Part of a small language model's weights.
Training: a variant of Muon for these matrices, 6196 steps.
MLP neurons of a small language model. Each row is named by its layer, matrix (up: input weights) and neuron, and shows model dimensions 32-159. Each number is 500 + 40 x the weight over its row's rms, rounded and kept within 0 to 999. Numbers have three digits each.
After each neuron's rows, "fires in" lists the words (lower case) most often at its 100 highest values on Wikipedia text that the model never trained on.

L2.up94:520495466459547515493528438542489508529499487513521508529454501424502460519480408480470520498509485497533519541482524492512435517561428495504527538434514521442517558465417500491400500479470529530451603569435480446477500527459496436445517429528499541482573524509523454438570564494530487525569512557488429511487520504488512517521500496502425508440512497502487510486496495572485534532572
fires in: "it", "mathematics", "dynasty", "there"

L2.up277:467428471502478513488514565430521506512558534565467575454499492458471439544479540526489478525536536476517529548453498486406490443516498532511515474486580520446521502515462443471442482567480561492505517510477520412486509544507549503512539531569464481371516491455570497511526585465520578564512518486448532407509463487389496437464443531536471476489521539473561531471561555554460511455471
fires in: "there", "history", "their"

L2.up499:418475531549512506503508504497581471521551494448500581410474466505492465422426477589441477456488508464532508515508450532488534456488485516491493574537572441483505535469512488505444475482474493491458534523503439526378466510519552496373476551483512542445572481477450534519508562442511480554475449506479441505503558506551506484549505485465531519502463464466545558508460561512544534514483
fires in: "and"

L2.up480:451507522429476427503531472452529482528554584514441464433415432566471502484546474459584474561466467469422470546460416515462464455513593481425498470450494456488542487517455453473551494559503557456536517472478484457523477479553564455489460511515518474487470472507473497399449526443538517581533526453476484544593495505479495476502545490490539506495432464550540437496476479494413500466498
fires in: "more", "one", "a", "most"

L2.up192:520503521530477432515423486433402526521552556534523455543466529494518646507514497534488488558503524437477570476461530508452533578532499574533564499544480454453460433564543450472512496492534526512503487529527500535524400584492516483497454509561454502471543519480536467577502515485556510554460444519450474510524553455449501469546440481479570515496507503515513466492434598491444505463533
fires in: "or"

L2.up228:484478472479507555570479574541487535588564548454484520558459578439473535537503515586452467513551535416495533493452543544456506565483500509549504550551455531544489537507491494509456502476479545480545464538491477433473498494475490567496544517508424488448485443620491533459546404415523543531553532529473415508508528465476527483464479556557535462434513482488486491515516536553527548489550
fires in: "on", "portrait"

L2.up337:489479556495455430518478526471526539539562579459502525487411542522477533461484508513487515526516503492500533518417519425554497550487534563411538407501507523527533477557477488561544562482483478473412490416489508523455486390494513505382553455547525510540414536515519533540443488502484471502516526540489496574550526485514501514476546483547507448499516506493512438509485490527451425407461
fires in: "a"

L2.up233:501503516527539498544450513510465452512472481430439477547478494532576459510397527522526548514494473460495492532531437542528529433520500538475488533482508507504493539513446515581424493429466514550500430478490470506465500419493545449434498547486514452482433524511471546479434482569437547507497559454478455506409417450512513468541474467513542484475484484516509542450422515503515468505518
fires in: "of", "with", "on", "by", "to", "from"

L2.up70:420480533521483444558499523531504428468530573394523484532549504507513462539499522539502479617529537481482549486501538494516499514506511492504456460483536455443555493492506510471535484521414498523537510528603491508443535479492503432539424565525500564522463542506491519479489449527478581474477462573486491491481562507509466485415524466494541487469518453539527512505475504500508509479522
fires in: "university", "county", "united", "college", "reserves"

L2.up349:490415583524482527502430466503493512471441548521538499428461482444425470492518436547549506378490525473497446473503479505461486561485518534536579452547495533536536547485465516497520477414498492505489499524491450456472549461500508494444443576527494493494517445545553576521528501566471467495523482484493442440493490519559488449597461475647471547480554568546446540497459540499532555425500
fires in: "and", "with", "job", "to"

L2.up77:504518526473529540497512511543493530526524418509396566521450499401458538539523530506544538510440430484506466506529423509536572520512473563468556572487535639483531445465422420477515552508511536560540502485522481539515455512466504461508507496483499558463499480531521546519507429489542476538466536489497510509512489516549433552562522523474436530566453463514432487507456467526511437490468
fires in: "that", "thing", "something"

L2.up391:491519453505477518509487518441480555490557534549520562431474458510485554540509517458509460528495526444546490490535481487421451416455482578461517524558497484448485557542446460485560498549505484525522510452486450513554448546505516503481472439572514417434518543511526522444477513427492516514491509546496519564552450522444524521456482592466432569484440558565486450454498586476460509497439
fires in: "his", "her", "whose", "s", "its", "their"

L2.up235:542429437504512510506570464580454487495513473504517522463518487523528506480544442455551525534551521457583454519555512541477501476481581496494426508498466494398462547492509462498522494428541528482493461455454424471491500530472484479545503517485479503475532512555528567511528512470560518454451475505572467515398440498518486516540461482498506492497442552491510522538441513460489533502494
fires in: "by", "with", "to", "featuring", "alongside"

L2.up59:516470513498536483507567492497489556541487455528462555573435514549474536550462516473525523485434529462508464455491538483410476510503531508436535434464437458581442578566475503488594510503470508501521498492496488550482479566428480544498519475507478430455522498455514485513510520496479497517481543508603449507462503537448550481423476499474444499550417483498508436565503478480502492457530
fires in: "his", "their", "t", "s", "your", "its"

L2.up357:540511513472537456416425544488507515429510580451498509473516582435437516506490538539500526487487540457473452581495446525573482555509553478539489462528583527529493550518532488496440493482488453537550601552498491454557484563492467459506498527574521482498539488493477501449515434444559506480551465516532489555565547463431529441474443517465535450499446531554496479521492484567458507431552
fires in: "and", "been", "be", "most", "more", "or"

L2.up328:473518449434458492438492493503430538538469547533465488518502547426467516529465527451520475490548519497481480525460399522466455397483517529461540489522481499505419486491451404545565518530447586434573453417517400482481447463458475447474544523572538597512435475464496530505489544462436470535476510483467485470497514472500476469527490461504495541549476472601493521540447519536466516521506
fires in: "this", "that"

L2.up443:452508497506525477569499527528526508527494480523399463496492480508524470537548509582465498480463497451517514530527495495488505506500476516485484568554470490498463603520480489511563517421531446474485539552478504508464578459524524452452543486484549524512480515493474547467447494572455458520506562516557454546456451508507474475520522429431500480486516507462495507433465460446546518579466
fires in: "for", "with", "against", "to", "faced"